{"num_hidden_layers": 20, "hidden_size": 256, "num_attention_heads": 4, "num_key_value_heads": 2, "head_dim": 64, "intermediate_size": 1024, "vocab_size": 32768, "hidden_act": "swiglu", "norm": "rmsnorm", "norm_place": "pre", "norm_eps": 1e-05, "positions": "rope", "rope_theta": 10000.0, "rope_fraction": 1.0, "qk_norm": true, "attn_scale": 0.125, "bias": "none", "tie_word_embeddings": false, "parallel_block": false, "init": "normal", "init_std_qkv": 0.0372, "init_std_o": 0.00589, "init_std_up": 0.0372, "init_std_down": 0.00294, "init_out_by_depth": true, "optimizer": "muon_variant", "learning_rate": 0.0106, "beta1": 0.9, "weight_decay": 0.011, "lr_head": 0.0083, "warmup_steps": 0, "schedule": "wsd", "decay_fraction": 0.604, "decay_shape": "linear", "final_lr_fraction": 0.02, "batch_tokens": 65536, "max_seq_len": 512, "doc_mask": true, "train_tokens": 624400000, "max_steps": 9528, "dataset": "wikipedia_en"}
MLP neurons of a small language model. Each row is named by its layer, matrix (down: output weights) and neuron, and shows model dimensions 0-63. Each number is 128 + 24 x the weight over its row's rms, rounded and kept within 0 to 255. A neuron's up and down rows have the sign that makes its largest values positive.
After each neuron's rows, "raises" lists the tokens whose logits its output raises most directly, leaving later layers aside.

L7.down287 [ 90 134 158 153 168 164 120 117 138 165 155 112 152 152 105 103 164 106 150 137 134 134 131 178 140 108 130 129 137 113 126 154  64 156 100 137 117 117 134 136 109 128 185 150 135 153 114 140 144  95 148 168 106 119 133 111 131 127 130 118 130 108 107 146]
raises: " them", " it", " you", " itself", "draw"

L14.down746 [114 142 133 154 141  90 170  88 111 119 128 117 127 146 181 119  88 132 152 140 110 151 149 138  61 153 102 135  86 127 102 132 108 132 153 150 125 157 104 136 120 103 100 170 141 104 124 141 137 105  93 138 119 130 153 105 152 162 145 118 100 145 126  69]
raises: " two", " three", " four", " five", " six"

L12.down661 [ 71 108 122 116  65 109 120 154 141 112 169 163 106 105 177  95 126 128 134  94 104 119 126 117 140 126 123 141 115 139 149 138 121 152 127 127 197 125 130 118 133 104 146 132 128  74 118 128 139 149  99 160  80 132 152 152 115  67 147 135  83 126 191 161]
raises: "ly", "ty", "ally", "stream", "ary"

L9.down809 [104  98 156 124 101  69 171 129 126  78 110 169 175 118 134 112 164 127 105 132 156 133  87 129 154 185 178 109 108 121 133 135 171 157 117  80 109 121 123 116 102 139 131 115 159 135 141 164 169 164 124  80 132 130 117 131 137 117 156 118 144 151 168 129]
raises: " its", " his", " the", " ", " this"

L12.down683 [149 113 136 112 105 152 183 174 126 138 127 114 160 132 105 109 164 133 127  83 123 138 140 132 125  97 145 120 109 156 104 107 141 125  99 101 102 130 114 111 117 130 104 107 121 120 124 144 152  92 111 137 161 155 153 118  93 135 142 149 151 112 175 127]
raises: "’", "',", "'", "hood", "′"

L14.down868 [147 126 129 105 174 141  67 107 135  79 130 161 118 149 181 142 110  94 132 110 126 156 141 111 131 114 117 159 126 112 166 144 153  99  98  95 112 126 158 152 144 138 111 163  76 139 126 116 161 142 124 141 134 131 156 119 150 206 127 101  99 121 144 138]
raises: " he", "He", " she", " He", "She"

L12.down83 [137 120 133 132 115 168 192 140 159 106  95 130 140 143 106  89 117 145 166 158  99 120 168 140  87 126 134 113 154 120 108 119 123 122  89 138 102 130 116 147 126 134 126 152 105  67 131 111  94 119 163 149 129 171 143  92 151 112 147 148  95 107 166  81]
raises: " himself", "'", " wanted", "’", "Born"

L7.down502 [ 91 137 123 151  77 182 157 150 128 107 169 115 117 120 122  99 106 137 134  91 141 159 113 150 107 171 105 128 169  99 179 126 123 164 121 117 121 114  72 151 132  82 104 162 170 111  65 144 133 128 167 145 122 104 135 171 121 110 138 101 122 132 168 101]
raises: "ton", "ly", "stream", "ped", "ted"

L12.down838 [113 134 146 105 119 124 109 115 124 165 120 160 109 100 164 127 141 138  87  99 127 116 180  98  89 163 131 153 136 107 158 125 133 159  95  95 125 141 122 129 135 127 129 141 112 179 134 160 134 147 131 142  62 137 155 151 139  86 144  76 116 149 130 163]
raises: " (°", "://", "thouse", "DST", ")==="

L7.down369 [129 147 165 173 149 155 141 153 114  95 118 148 139 100 157 163 158 105 127 139 159 126 138 114 124 113 155 134 126 149 122 180 149 100 162  90 130 164 127 143 147 149 105 112 150 123 138 137 119 106 100 119 129 136 165 104 142 124 151 120 130 104 150 141]
raises: "der", " respectively", "ible", "ibility", "erg"

L14.down207 [135  61 177 149 127 139 159 137 136 102 145 134 161 168 144 130 120 141 150 146 138 167 143 118 130 144 134 131 101 136 128 121 106 163 128 140 173 122  75 121 114  91  90 102 126 149 120 126 128 118 146 109 148 133 140 158 122 126 123  84 116  94 112 109]
raises: " $", " £", " approximately", " ₹", "$"

L9.down753 [117 139 182 122 136 125 116 120 101 111  93 116 121 111 112 158 103 111 134  76 132 118 148 137 169 126 149 126 123 155 130 174 149 121 133 144 192 137 154 117 117 101 102  81 120 164 130 166  93 108 111  88 174 151 110 103 120 127 137 131 142 131 121  91]
raises: " respectively", " example", " electors", " Janeiro", "bra"